{"n_layer": 13, "d_model": 256, "vocab_size": 2377, "rope_fraction": 1.0, "init_std_qkv": 0.0408, "optimizer": "adamw", "beta1": 0.9, "grad_clip": 1.0, "final_lr_fraction": 0.0, "batch_tokens": [32768, 65536, 98304], "train_tokens": 554700000}
MLP neurons of a small language model. Each row is named by its layer, matrix (up: input weights) and neuron, and shows model dimensions 32-223. Each number is 128 + 24 x the weight over its row's rms, rounded and kept within 0 to 255. Numbers have three digits each.
Before each neuron's rows, "fires on" lists the tokens most often at its 100 highest values on Wikipedia text that the model never trained on.

fires on: "===", " rec", " disc", " conc", " career", "isc"
L5.up264:155129127152129150150189188110145151121110126126101134098129150132092131165145128140114117156115174136147134162167133112109117096110125186109112094102116158105165144091078109125131129107141165114147152137116125136078102110152107116096143136071081116151131121171080146123143098093145121125147120132114143132134102121106137150145156094115123113161115109106147166187108155138098133098149140127104080132119100133102150123166133117090148140121129094093098114139160152141156098142153085114119115150131136104109132129114150064106128157092133187122156125120116127133143089146126102111

fires on: "\n", ":", "\n\n", "en"
L7.up132:087122061130119151131116170140102131123102123161166134143112141101156094144152131137173141124127159152116133118131120144116148137095132112146151151091126131121127116106112085154109124143126105089111144120158141149086149065133114155155084083113132146123122154151160124161132158189187129136155152155121166101161121085095121120125104180104147134149134109153125144153105101077110129085130114133140156145131129183080111163112102119101108153099108148121155137159113122143124151074136120162143110106151129128125135127141130095135128138151140140145119178121141166141138127120109121102

fires on: " Pro", "ed", "it", "ted", "s"
L4.up398:160108112160158130132118109166153136127144133093093134124104104096133127108123134094092091130183157106119124122142134104116166115145106145173179108112102180143120114092094109077125126141120148152144128136153121059134122112099167132070104124097145157131151105158134143153140128167166100122161106138137098069137111192140086135089131102124148150066108133123145118131144133111142120097122199141099130147109107140116145144124124091141136150130106087143110130142115145135148122142140117156108088121092150093144140143184130136098135120119148116150122154163146155138095129123145151135

fires on: " kill", " develop", "ach", " hold", " build", "resent"
L3.up127:144091122132123116090180150126129092137144131075131128109153130122140136123116068132160103156137119140150131090124111143123129111093113118109134105157110132127129134113133119145147159136142139138178125136116171134160161128173142156133111144129125155109159136115115092123127145090158066116130103134139125121125143120123115131091160124121104151125150128133126176130132157104179107147113135171152142122125116095115149078127112112170113149105122139186104101161134132078126119092102115132148128124132081119179112092136121146156102079163119114117178123091162100099158130117161132132

fires on: " not", "ree", "ter", "er", "0", "ment"
L6.up464:083127120122140157140145160106070110174144140128122095088166108122184099141123153169083131139111172123167152099139135146165140108114097129118145180078131131123135141157127110135125142137155132122163147095076153116114145113159114087125101155117127139133147104119123097121117160117152144122153131174125137130101109107123130087113101106113135131094133141153177183158104112146117151137075094137095138131139125133136111126178152126136138121159151104117148142128182105122132138122150138174154134137142092134094087116154147113143130124086148189130139102123122160092132104115162121115

fires on: "port", "ort", "und", "f", "act", "rib"
L4.up266:157143116148121138142151109111115115119122150108107127091130164147111140140122115129149109149196162134119099144130096164177140123087117072126112099131087172075104131080119146135149148183130155119192139106150126145135098122117121099161144109107107145139096161157112122109146133140101111097144125131110110106118121173103100163075118092139116108100088152094120095121133109116097096145162154155129155130135099148140133142149149128085113093143104119096123130136169081115111127149127130178180131146138148116129097131183179163092124112109104153129112104182121165087112119150137114127

fires on: ".", "-", "ac", "el"
L7.up1:134109103170143094109116125149119112142095118102089153116106091110123132165061115110108120169147116136110111115145133138113137154080122147147106158087152104119124154125110163146122133165147143123124134165167075099150117139174122106102132152121146125134143143124084094161157133129117116070187108145133104106084159163133101079117169115144141135132121159149144138141136162182095118147133152152112139141119102129097121148148142122134123129125135133129135155157129127054108092118143120160104109128081117115128155148123162160100137130079109144135134137132094116123103088153119164125

fires on: "ab", " ab", "ib", "uc"
L4.up714:115130132129099126119119172160111144153127129116132139103114124105099119143127121124117162125128148079121142121128111123163110117133140141136121143123099159161111171133128146132112135115145108119187114080120138109117103140163086158127140088116125120097139118159141124152138150154156141115140121130188145131115086152097124165148149116103116158072120146133173146164158126112179083087149113127093139082117110132107138184149141141133088108149096155129151150182178113110109166119120119108129142149120131135130138132093099151079116158096120120142125115104106146133115129154067120100

fires on: "ord", "und", "and", "ist", "isc", "ater"
L5.up64:116116131185099107115130150138092125124089189141139176128136142149105130087159104079165098092172124162137088114128124106149145169126130107105091137148105091143195104134063127160126125136168126115116132095104146127142101123152108185114133129113090089132112103093111137138165137145137113166127115126111120145167070142099142127094120166080153142126133117107100120178170129113117085128145151147103144167137137109131117121158138133120093139134126115121172119125146136087153132144112119138138161132130106109132122153114131104094143108090103157129090159159090181129146140128143153124

fires on: "ar", "ou", "und", "v", " a", "ow"
L5.up163:116124098108104130149114112133101129146161130131114125125111152153116110155099145105125096176094124105104145153187105117128161168139110105111179156118133131156139109115115154122120103119161161155157128096149136163089145130125160151133143129121129130137173125145131133175121134105164181099102114132091104151087126082134132119131095114114121101141150148108142120168124160104083138098107145109154146156106138133132125106155186137144142150136105100088111076111133106105125083135166098078118150124136100142128098084145160117079099119096131170134198125129109100105182148126153112131

fires on: ";", ".", "\n\n", "\".", "\n"
L4.up567:118133117136154132127119051130121105128140125180098144084139133077174142153207128099114116117102169136193115134157144136126160105112066141131117169123124165144108187104157084117105118123143118124161098132115150101114148143130122084110111111168110128120180122131070135148127139155171119112146133128127161122096152127130110177133128123131154151141128119145153135104106137155128121114174185106097159139107143141106147142139117050132134115129093173120132142127168105097131137123115151118129122152132107158116132091111123138134128172142141141159156102115116134125115098151145142174

fires on: "ac", "-", " dis", "em"
L3.up554:135109120127119129165148104145141134125128152132125122146150117143069155157135121088148133171114125121105114115118122165124155124116095094131091121056103129115150174068120110096126135176118176125130139138140118142093127117167152114177098134137158136124148075095104146103148128109144117153118148176125103109097128132119108111153123128148096092126113121152147130108149138125116108120181128164073110149134090161081113145156167114151118093141146085151120129178130096049105130135155159175128101136132139115170123134139148132135119194098143140122133106155111099126158117174097130135

fires on: " |", " (", "\n\n"
L6.up201:117101101127136143150127150115124078144099110102159154163139124122132141154164122149133130146132155131111100066157126146110104124085092156136083164103124169105140155103158132156124139174103115140116096119140136101154122107140093141105070076154106125154119121135131110180110115116109132151120185190165109102119136147131099142143118115090082179139146111131122131157138143158080158110128155113123148121109126146074145132178129125119141137138103145128142100102166128117116138132149142122169118177140154157149127113121095139102127109105108154161160073126130118143143126199127147157

fires on: "v", "om", "c", "ph", "oc"
L6.up337:095132093114140166120136142106097095131103140050121155100112111153154125150146086149158113125150153116122128100144115109176133099161105118094152099103120118114152172143106125133132179108134131136120129118146141155130138119151127079114128139157108121105154083136136151123141142124134136112128124119129166120111129113103151171119128152110124120106119111144127165138123113102148144076094134104104109117136131065110141192140123166108166148158090164128114117144159096075117171132148154143126155159119151141135119104132150134142165117183123102169089106088125121137162105162097085108

fires on: " sp", "rop", " def", "p", "sp", " resp"
L5.up509:129145119155124122138129119173104120112116143117108128128163147144083119163098099124124152100130151151120126133136144132138130123116115126094110101115101167080120152123100116147120153171119149111121155100089127129085127173127118098184142099097146156103154141167126120118154113130093144104114164110085130139148124138140144168114141116114085108117116133141141131153165133076138060087137152141095135087095120135142158134146169129123082095144125127140149148132110105125133113071130139138109116199131139131139160084124156106095112098108165128104128144156152126097100111130172136147

fires on: "-"
L3.up453:126124148121163140125155119151113122123134157147114148144134123148139136135112139080158126194126175124096125124129125124131136156121106126130110141061115104088148127123114145082100144176074137100097155132126088110103092123131152109165107123164159132103126076135125128116123113156097107081140147153126097118111145119119125118142167110161108114121086109169114164156161204108111119129169136154106082146128091132127112172182199131144170099132175109160087106142116161060122116114148145121127115149119102128149141117123155098155093159102175139144117113131125094112149098155113121133

fires on: "ow", "ou", "ra", " te", "ü"
L4.up371:136139129093119126167145148144118133118127112143089150112123107120119129138188135132132077151119084139141135141165119122098141145106108093123137112084155105091131127083129177112146104156154155141135148086132127123098160127130123091144178106117113132132112125149119153125158128080113130146118152101114124089132140142136132171162099101147086112145101147125182110148165114104131135109174104115157144105046156116107135110160126137143126121103066137105108148143099121133162121109134099127130141125151124139108114091175181079130102125099117173107105131149148126105100121135160108130

fires on: "an", "on", "k", "en", "ox"
L7.up144:133130122138108125077135122165126126169123150138136138111116165112130112132125130123151145120130100096112122092159108123128152172166111126154168132097186157133118105138104149132144113137158170131111094124117133124149125089108164113151108117126126149144116100108142134138169146123077139145106160140137105160145120104107108112146158069118115128085089123135122151118138155109134064145119138125136136142144089174144131117152171067171132075145141129100125174102163043111141113103132119085119127119136145093182146122121135133161133140108132123134118137159148137161126135142107134098

fires on: "c", "g", "ric", "k", "o", "v"
L6.up326:122138096102168146129102124122132097150117109085098152114097136117145139137165142110141075140124134145131123114126147181100136115144132115118192117170107149094152084113146144141121168130112131080160073076119120143126139086154148144120134109118113110147133075180078129134137146106147151112139117133133194142093143093117127131121133122142115139121113171148132097118159101117118133098124114127134154135099126110132127164134113148157106121096118141109135174171149111115198132129106175154136148133086117133158131135138151127110121110158111122167089119118143148105191117152150113116

fires on: "ing", "ew", "aining", "iving", "inning", "ained"
L2.up100:127147123133127103142122125105109098156164131159138159128128115047104083128125107093168100098161128111124135089117133135121168102084079150075137144147114096121092116105127115079140189128127123135109119092108162111123139154102164129118145114116160127135124134156114079175137165155148180136155126111150126136153119138138134123119128118146113125093138180144141135148136126145131125135099168124125139111087070123115169118121131113108093122141142130135122122134162113117169128104133145131156120135134100156111111119160081068170119167146145127157120128161160127114135095154123116137

fires on: " Th", " wh", " Wh", "Th"
L3.up277:102135113118143096179131123126071126156078119143113147123133156090133115147139105092117138118121100091152112152114145114127130125131090088118116105102120150127105160148081157128112114104132157120123090101120184099137177135099109135114143106112120099067107128127149110171142163153169151122147126156153090126104104150111122186140125137147080172112099120117175109120149110110126142095175164115138148142092147160099128103120141091122140134154104142113184158120105113094125140121129136106110084187083127122133109130133143132164110089141111132160098177096112103151138155147114134153

fires on: "ess", "2", "6", "ors", " back", "ms"
L6.up214:109107112132147142135131164114138141166129141130128124089127117134105117144105141136121106122153161124082119140171113147131123094099146165142166133080089094130185109104104170139116106131166165105109126101091115122118166100132143149120125130148086141129128118157106145127109156148140140116189117120125145148136103126122147115053129136051112154102122136130101182104142147134141121117102155135085144138139079162111129137132129138116161149083084104094110104136122143142129099146117119131195162107103125156129091133150112111151129155147136172127133093125087142071125135141151176136

fires on: " |"
L3.up254:102098146139159133146107173126127151139134152119094137109147097113143135135137143084122129145124120139144116119151082176103111116144176113116102149145130183096105121130110122086118129122165138146136137051126103115121117132121130125104130147093137122135137123048126103150134123132130110088154140139197134122152137113128120163093109123124126137124117133114121160138168147171140133109151138143079137128122076108136092131110162110132163077158112135134103119118165154085131131107121167146131146165178139128071135146155120111119123067126133137158107114109113106125155109091088112123

fires on: " a", "qu", " one", "g", " an", "|"
L7.up641:132140136128110109148128141152066146159141153081129102090119085136122165146110139125113142138150136130119136139127109129128151134154117130141132121095123122164125125120093122130161133078101156101118119134094167138092107121130051117097131131116067157114145095098103140078126103143099114141152129164164115118143137136104136175135086132149177094131135157091146154146135141172107108100089148116128124132136121160124123117103147116146157076130102097114151157118142099138144117132141125122101112100099107187147072126155097106102117079135138133151152110169139187119135113186157085087

fires on: " ab", "ab", "her", " bel", "rol", "hip"
L4.up254:113131116101122148135148124161120149151114091177093145106139095134139089183093119086141113135117141126147133122149116144165123108107141123125154127134108152136102164102120121120150148138143121089167181096105146120101122145115131102118134056145128116099167142162124154093146119090120119090152169156163140080107115116118152112143132066103120104119137123129149113126100112117114122124147125128099166136141113115094176129107169124119121100119103158112123094179144124112131124096127122104117142153113115108116154105135150113081114134098147153124171171145124160137089150104092162128

fires on: "-"
L6.up444:096150100156165145113130107164110114173120105150124158154152163161093081102121119152167091153143100104129128068143093176105139148082169091106150091133105123104195118117126152110105154123102147132108116097154138094131157118151148126169098140144156109068117149103135126183138128186107105139130142144117130133142130169075133126102131092133137134123083104137135132099153143115125106128135121129119106137188120138094123121119158131140148108099103149140128121155136111131138110056099130135124080136144121144159151150087151094153131129108123132126058127123158142135123140124133123149

fires on: "-", "ro", "===="
L3.up206:134111134100195140101163121104104130139172162125157140121131137157144140109129115123128142156104126142127129091179084120144153143117165118157127099109124125134145096121096142066134152142093139129129117114161118136118104133128100153149136079102134162088146103138116133165128116167123088091122096099169159138123139152060165154110149095130116160132104085114131157129145133120173134100144122099129112152143131151138133153168153157137154123078091111131117120116119061134139115127149124163119130124084127139138123144123212119202117146115109131125103110121125085103135105161084133111

fires on: "er", "ers", "ing", " of", " died", "ained"
L4.up480:148090109151082129104142127165149161119098145147103132076115133166089144130140094086138074129160133120089116143158119159177153110111108131093120150125134106086092124121108102092140148119158123149092160119140168134105154112109128127113136166135121100119098102139122100144129201128143129088147116126130112132168134129145149125138131101140157127093116119173124142123135141128115120124105140173125183093150117136126156117118183084112122163151123133093135090134148095089136107096111105119149105124080136097108114112161124058090143147084155135125126158155140171119131099134094188136

fires on: " |", "\n\n", " not", "\n", " to", "arly"
L2.up617:086110084154177090142111134144124090115087147150129136105150108101143085163189134124134139114130165113131131127135091108153131178144104122135135122140112110148083170119136095128144144123109146125138112149098141139129149123135120117127126114082094114083112114180089098167139123110153122140144141137220143133125122115104110145140098148155120138137109138114162100137109127136129114117167129147084147174133103115104126124126110133142159129155118123122082114136165156089157128102127138076143123134108120148084141114141105124201152154115140138139157138137118126103152067091118142137

fires on: "und", "end", "ep", "ist", "ust", " start"
L4.up569:092098083148119130175130151116141117142128120170085129153132134141101125128160102119139071160145137145130110118141109139166132157108111123077152087130092101165107093157130121111104135116165169126127140109157154138147146155126103117147156150091151120121148125103131073134159125106125096102134191096082130097121105133136101129121101138114107173167124125154132080118145120133121134098098141145115182106148147119115146115125145080089104158106109146164107130125143142090113108139127108094108112099139132131106081097175122107100141173128086143181095142175121127143141086150145172149

fires on: "and", "an", "k", "ory", "ing"
L5.up395:139127130169156083122147162153117107150113142123139139126117154110133102099137097128134136096139100125156119102135112153114125119084122123107164136144139150095128114078107142130106115120098147128147140106109151146125148140128120150176066155089150153147131149157165090112135182153130115125120131100118127107156141122099129135145132087105101179084148120129087149143111100123167063124110174151141112155105082119123125150164115110154099108137132198101107166130151124137156103131104109132122121154093138121157125080108149109125130108089123150085136191104177177120129149147149125114

fires on: " of", "ic", "ian", "ar", "=", "a"
L2.up278:148134145118108134135142112120133145149121194159084181085133154135106130106109144097135090132074121088167145145122116122145137136095165120104111132144113116161089108085112147132128152142172148170158123134113140138134129116142135149111112110129122109164149139162144147115123149129136106138113102152071110121104103140073164113155175159105114110106139157134124129148123125115131117118106125124093121124108139130131139105153168103146128092078137120114130130135140083135152077071124108178169157130097141149112077118170140103103138122138104141115113133142119157110124137151115124124

fires on: " j", " la", " La", " Ma", " red", "a"
L3.up507:133143142105119127127138119146114116145068165130150169155127128158138138128111139125149113144114089113123117132090101110133127160117118112135110174160132181070112148088100142137111112116081111073135107138132112149179117112103159116167130073088118138068141079146140144123129133114122165125126103134168063138105147135069136121148120139121131113125124115109130097137126124105124086106168138093123112162082126131118121113129152093132133088100121138162129162159159095111139118094162158169180134171139128161089108110132122097122124164086146164152144155161093118163108125151156176134

fires on: " |", "\n"
L4.up310:094072094122169075164106096134110107114117131153160123123156130101159112153182137151109127114163151121112121130175131110117132132160114122096109085140085164145124125096150116125117143149107129091145110119136130130143146126137124130139161138126091156115123123167083106169136139127147131140122117151126147095088139096153098117108096090122167141107136089137124118117121165120123129146101141120096143125119141095094127130130113114111153103152133058171107121138155153111156128153124126102165140134090111145094123057139130159114125122126115128123129099172132159163182073144162192168

fires on: " rec", " acc", " disc", "ess", "ust"
L2.up514:165133133168116126131134188117132145123092154101165107105146171154134086174114120140134105133119139118130131101158096103143148085125104155147101154095128114139192143104122097147134148159086160109126123172149095117168114124129126104147138112122146108096130100154074088134129153104141154138123130159120152109178128115125129125091124147104175128121138126132125131151119112187120124129143123128091112146122121161093125131159115090090150121138096124141124096142192126098140082136127115119127091139142090168138080119124131097110119127086125169148101161132146161085137077145094138114

fires on: " ab", " del", "ro", "ed", "re", " of"
L2.up380:144112118116144086204123117114112109134103117086118118132141122141119130140112147104148102140122151079146127111124134126138149135114122148122080165131122101142154126076085064073136144158095170145161119140148123129141119091195106122110122141115131068117120112114098144107115123120128164098110133153119134121070145156161123111160120106152106108088122159107122136124133141124128076072137103142116154197111109131129118137145151159107071101078137113163141105155111148124114155149159117162127149117135138142129140172130126141107096157082128137114143143110128147141153140159108161135

fires on: " (", " which", " and"
L6.up716:090088148143109124116149153137123128124115114135135127100121151112116123145168137084112168123170151103087086152164064138138157100111078119102145076126132110117141165102195136117117125138100125103092089125135127132085120134172121129148142110110137085088124125169110115126126163123100147136116145141125126125110132144127126206099143104114134126119107131160124173146154163122122077111088153127131106137107119154094184112128096123156163117135104165162142112130116167094162128132136132118154140162095131118136126090124126119122140140120127100110150065155134108125126130155156113144

fires on: "and", " in", "art", "one", "ord"
L7.up501:136078097135107119109144160147129099127112143126122125105134177142125106130125116136161113110166101093110168134127149128134109130128131068085151145143139141116158129125090127136128148128173117123141118077167158101101144090178075125163132144115115152150149103112198119164128157091096161106107101144086118120111099125136140121092123164112099157113115120090087155104167153109138093132089104146148089120128103124148137180143116160154120157161132081111133123095127097156119142124116128102128155126131133089115141120136108140087104154120138151164141118146092149116107143128150107169

fires on: "ed", "\n\n", "s", "ce", "th", " award"
L5.up624:142116119131131168129155108135117120134125117149099128149136110086109111115086138105144129134154100108126066112113098123099135159139164159138103134119095142151141174090102122095119140139072133158103080099123138116158162075128173186136115175120152120150130088161151112161148184115175130099130112140107138111128132121165082132108113105130141151095127133148141118139058108123132095074140159130107092145114116096098138180119132131156110080178141080097130162114146122145134112148166127124153124178147144114160136118133159124128147136109127141156135143123150150119103112126142157162

fires on: "ing", "ed", "ink", "ic", "ided", "ang"
L3.up227:173070173104113091118128146130129091161164128132139138142147180098111125136109116124149094144126153080158121139137091148120134101120141145102106090120093124110131082103120142083092134140132125134137115165119123080136123139100170142126146150114140138141099129121158134139137135152139113113149125125172104147141109138105123167086146120104110129134145173148122142124118127135142125138120157114093139109108114090105128089158154153158087106081144171140070115200134129135109133096131163152206127125138116138077099164138088133116114119142125129120163105155157107076148145110161115169

fires on: " William", " David", " Robert", " James", " Sam", " Alex"
L3.up383:121127131175144131131120151147131127136098181112104117109122186100096153188112149105130150115120117127095104094173120124107116111144114152117100139088100107121131131160097122116095189103144145144163123157148140135156112111146166098148093102121108096132108130129095129175127123156141124117136110128126119081114096111112162135135142136095146119089133119133158188126133144171124126141168116201127142145091103106105098131171124132123143148155108170082136123100170162088102138118113117116121142120089135130151116133134109098127123119150141181133115109126173145153172129109095134164

fires on: " f", " int", " off", " aff", " def"
L2.up189:147124085115147112160159118131135091112114123141146123102171128120129091148129121136168095149125110146110138133165106118129131128131105123127146110143151148066139148110090133107116142123121137097138149093127134126162155123148071129122104123074124104096160101185087073118191182098142134078138129114143121153146139113153101102146108111128141178138086126104162146169139133116139110126116132136078167132102111134103159124114190102089100108155143143139111132099133076155140111086164145107115174130101100147106091102152161120142129109133161127141131155165120124132161128128115155139

fires on: " |", ";", " ("
L6.up108:069085108113094121125152145120135133127145099114135159134134088116097112146159150097109133137118130076128086119112104194119112095132146119109141126161161144141147092111137174104143115103167119160123088111117104099143096138131130144098124135114075085146126131133164131152125103119165134119165120102165148134119055144139125145148074143106109137140083158132155144118121142150138180135113117176102109149123127135093075072169124125143144111145128147160112114175160150137130115128135116109168113124142151134090144138151156083103132117153128144153112141129134130108151074128115164158

fires on: "ul", "ar", "av", "inc", "iv", "ut"
L7.up356:103140148182136097091167158155157112118084169104107122196120141138143088173097118133118117128131084116111100114165095146152121091151097194140105096107155147153172156155135088084139172090145140104127134144135118111143155122134132151115151129080099104135138111133124165139113115112151128119122133077172120131161081127139115144130128132126156139156113134140123119122100164166123118102111124139093108116099149184136139159108137104118131099120120120107147150184117132132100150151154103138082131126130132123154122126125137123067125154154130130138085104148120168138134135144102157128

fires on: "port", "ort", "art", "rop", "ert", "ult"
L5.up433:107108105148112154119131084156111155116164129139130132107123153122137076122094129095120115173153168146164112107106110128140161161117142122137140134126074135125134109120074139141113130090107148139163120118126179115138134140162109118107145107154141171142123134161158153118156121124146178080131122162128123104170097137120106140080128107108101108056086118121128131149151124126142095102118119105096161117119132123131116132116151133131099127120144096128158162119165086110125123170142075124141096110152144172118108124181116149128111142128139170112126124151114139091094148125171132151

fires on: "el", "V", " Pal", "red", "v", " V"
L6.up482:116151139114159140144109124145094117160119112130122141151172111142095086155107088143124145119113146146096138126170129130153151104151155124124126149076100136158127129108137090136121136096142155154105118147109127144100152123113158158089113138118116115162145122128144131086127095159135203075116148164087114140145037164104114115073155124118109121109145135169154120120093141132138156120176165138083149149109121178073128146121125107129128132136126113091137134132081106112104126150150116132124110145127095189168141157135144131081131124133135122130121134095139117152128114107136137163

fires on: " she", "ro", "in", " they", "re"
L4.up188:090101073138134130142123108172152133127107117101082114165185119163137150151143133141154134103126130112125138127118115093089147130149161117144156155096164120143152117125128152104119131143106174158135058121128149103104118131128123121107115093147121147065151147143079132151124119106153141158135131108119158109108139163129107132147169141124155163115115078094134121139119118144143062128123105134091084157071117150094138173097144121142151135103105153171106132165114109145151112113139139115127107093142162122194114145117131113136123160149103173147116137119110134103144130188125150082

fires on: ";", " that", ":", " which", " where", " and"
L3.up714:121110145116121126118186159112143106138102167134129160107143123108133131153134127099113156121170119152121105124156120113137154092158067080132160131129150112158111185127134084101108127116112102116163103143159140115092154138106132127103088086142148107136132136164122140147126153132114112154117120099141130146074114130100141186115089129132130122122106138122106117126156159124107103112176126148109128156072152160075135148126102093166142092103124156165094119130125140131115147121133148137164141132090084114124138098166102135143123140113134125184168134098136089142114058128118146173

fires on: "and", "-", "d", " out", "ch", "b"
L5.up563:108123094138149134105126175176111089138143125128103128114102155134077126117158123131191123196200155124173123150157139150142142103070139102131174126150098144074160111111120149142112090140139129113102114134160170143125173121107089127125137129116082124103102127117109129140148114123125143083130107145116129110146140134064097133111147113113110165136123134101110174160155155112132099116136167135117119121166112109092110125119128129100144185124115107119116120124136138145113148158114162114147145128118094101127140126096188080107130138136136080123112129132103177145136146136096112144

fires on: "ul", "ut", " Gen", " Gre", "ar", " Geor"
L2.up318:178151115174131108112111161161114138184118123103100130159152086157127055133115131132093109134114106121120131113136130120143131083172107155163150168082131123148161108089131117115112133143158112110150119110119152119094108131109123103121158118161127147130126124090079158159115122152156134088132125113132069108102081100152135131112112139149122155150126163115135137132108136186126121121121140114106110121110127116141128096149171155129117121139095139119171169167172141109103134082113143176108098126135145123173078154147081103075101132169139111125126116192154127139145133162112156160

fires on: "ing", "ter", "fer", "ent", "ed", "ain"
L3.up525:135075134123124138128123099173122106136153165119153159116122114139100115120114113120169133140178143130188122124184113171092150124087128133120170118132152128101107100156116119099114136138131150125117106116103124128094118112139144099116121106160165124154123149106145134092138148139167161049148117118151142129126119140136108106075127122123144176091128183142122147131097133110087146134122142124120129140157128079141127141119108113167117145120104095117121141168163108139133130128149205168140134114126148144144113097156122126158118131131110132107178119185156117109098126136134145126

fires on: "F", "E", " def"
L3.up373:122118128142119136178159103155086109121123105125145122132155106144088123152110129167116079153113125112132128127163102122123143122157093152136116096139108169129152164127115142094124146100137130155115130119085122088089127127143104145131140100060120140097144122145124082103142130114099136059125163091145135143145125118123103195115068073144144136136129142142173154128136144142098079100166133148091137104075119145115121132127165118133117109108129126145124157146110095160129112098152151163116127159139148155079115131122150125132128136115122113105151132183115151117151104133130123134

fires on: "en", " most", "g", ":", "us"
L7.up652:117114071113129087084132126146149113159126122118157133161126174148119109109122115169122144108124148107085122141167126150114125106135130098119153152141146100135110141136121060107136135125143120097126091095144083168134100108132158116173141125113092156158153153060142103160121129147116095097166155156152165101173144127089134158131097136120177140126147132148114157144090107126090121124109150137095132162155109122150140150102165124104133082118143117096135118183160109172117132120137146112158107161125093132139144118137122113119141113148096157126168168133130151068139118149104139138

fires on: "og", "ult", "art", "d", "z", "ed"
L6.up432:130136089098094141140142138124137119127141125101113143153161160183129105140180091097180102135147119142130158147147098148110143138121125151110173093103125156148153113144090097147117153112140129078146126073107096122151163124205045117094110123094114141130121105164148137107140168143135163095079137143156151130134098121121143114110135129125115150112134140084119119108128107118130099112111139147141175112127095112134132166110156167117101123118127107142117177139145084134138107166144147120104111113149123161150129132157113121156058118119124138135109134130109094161127115148183126136

fires on: " (", ";", ",", "ia", "it", " player"
L7.up483:141079117133117112115128139133135088132108124119131138129130103094122141170179106102126141121116129102132098094122123157187082150131108152116111145121076177135163117088132166134137114150129130119153074128119110116132167132102122095119152095124130129108116101166132116173133116150113088149137175139176131072118126124138133168132118131107123139129120138138170142156088163121147106121131122145089119136104102125132155120196142099133131098095120139159156090147138163076140133133161133132137118132099183108164135093131168116106111164154133141155149111102106142145152123132118158093

fires on: "in", "p", "re", " Comp", "il", "le"
L5.up278:123113122108154112097106122149100098135125152090106141134166087094123123121107128164094131135135138118149145165127109132124125136125149125145139120113175130133176121123081124098120126142154131113129095108109149108087091117160108127136126124104150206117164113151142113132147163124151125122093107123139136138125146140125129126106146137126093209116154129115136126155122134114140136095110141147106135155115131152109160176117168092149148140105112117144131146152117107159159109048176166159135098163131135082144127138109131127090112100157107134110123165120111114068121146167132114104

fires on: "a", " La"
L2.up742:116143161100119155165193112104141086131077178134108137100121186096112114110094134106118128142139117127155109142098133108126121166129147145135113146127118117075113108135109158135106142140110135128120096141127108126151116082155092118122129088133111132116142125158150105126127142108172168137096130145123070132119147126147119160120165160116149137122152118119129107179138121111132126152160124123144130138052135142124106105110126107129136134134131118139152157111136123123137116141156115092174142119145059139096113138117155111126094155099132161118139158130119097123173119121176147137

fires on: " Wh", " wh", "Th", "ittle", " Wash", " Win"
L4.up59:112133151136124140154143137139073167126132098130078108111123173135132113145134138142117130137107137085202115150139140139126100081132095146121167102084151130089123149137116109118150136072155147123116138127100137146076110148125190113140099102106119168120144119077120147150138109107158135127129134146122111108110120157127128178150165143106124109107114090136171133137127115132104128077118137123129136119102167173113136123124151081140118143120085127125182146188160090111150129075126090113133140182094144095135112082139115120128123097109094125117149126103172085115110139163139156153

fires on: "end", "und", "ar"
L2.up702:089105147138117135154162123114135119126115165162115146126130158145058098134131120121156087142112105120152135125121073140139146183120177123102117109122097111172133125124104110129116139155137098137129164122091139146143119109123089158115154136145156121125184124113119149136119146134121123148095133102131106147146106127085119158113132143152103106157167136139139113122172130112133134145117136147121171156112084133123135136130183163090120135063131124103113110109199109122125045141112100136128159122115145105077087131187108107121135130127121153131134141152140122070154146157087119121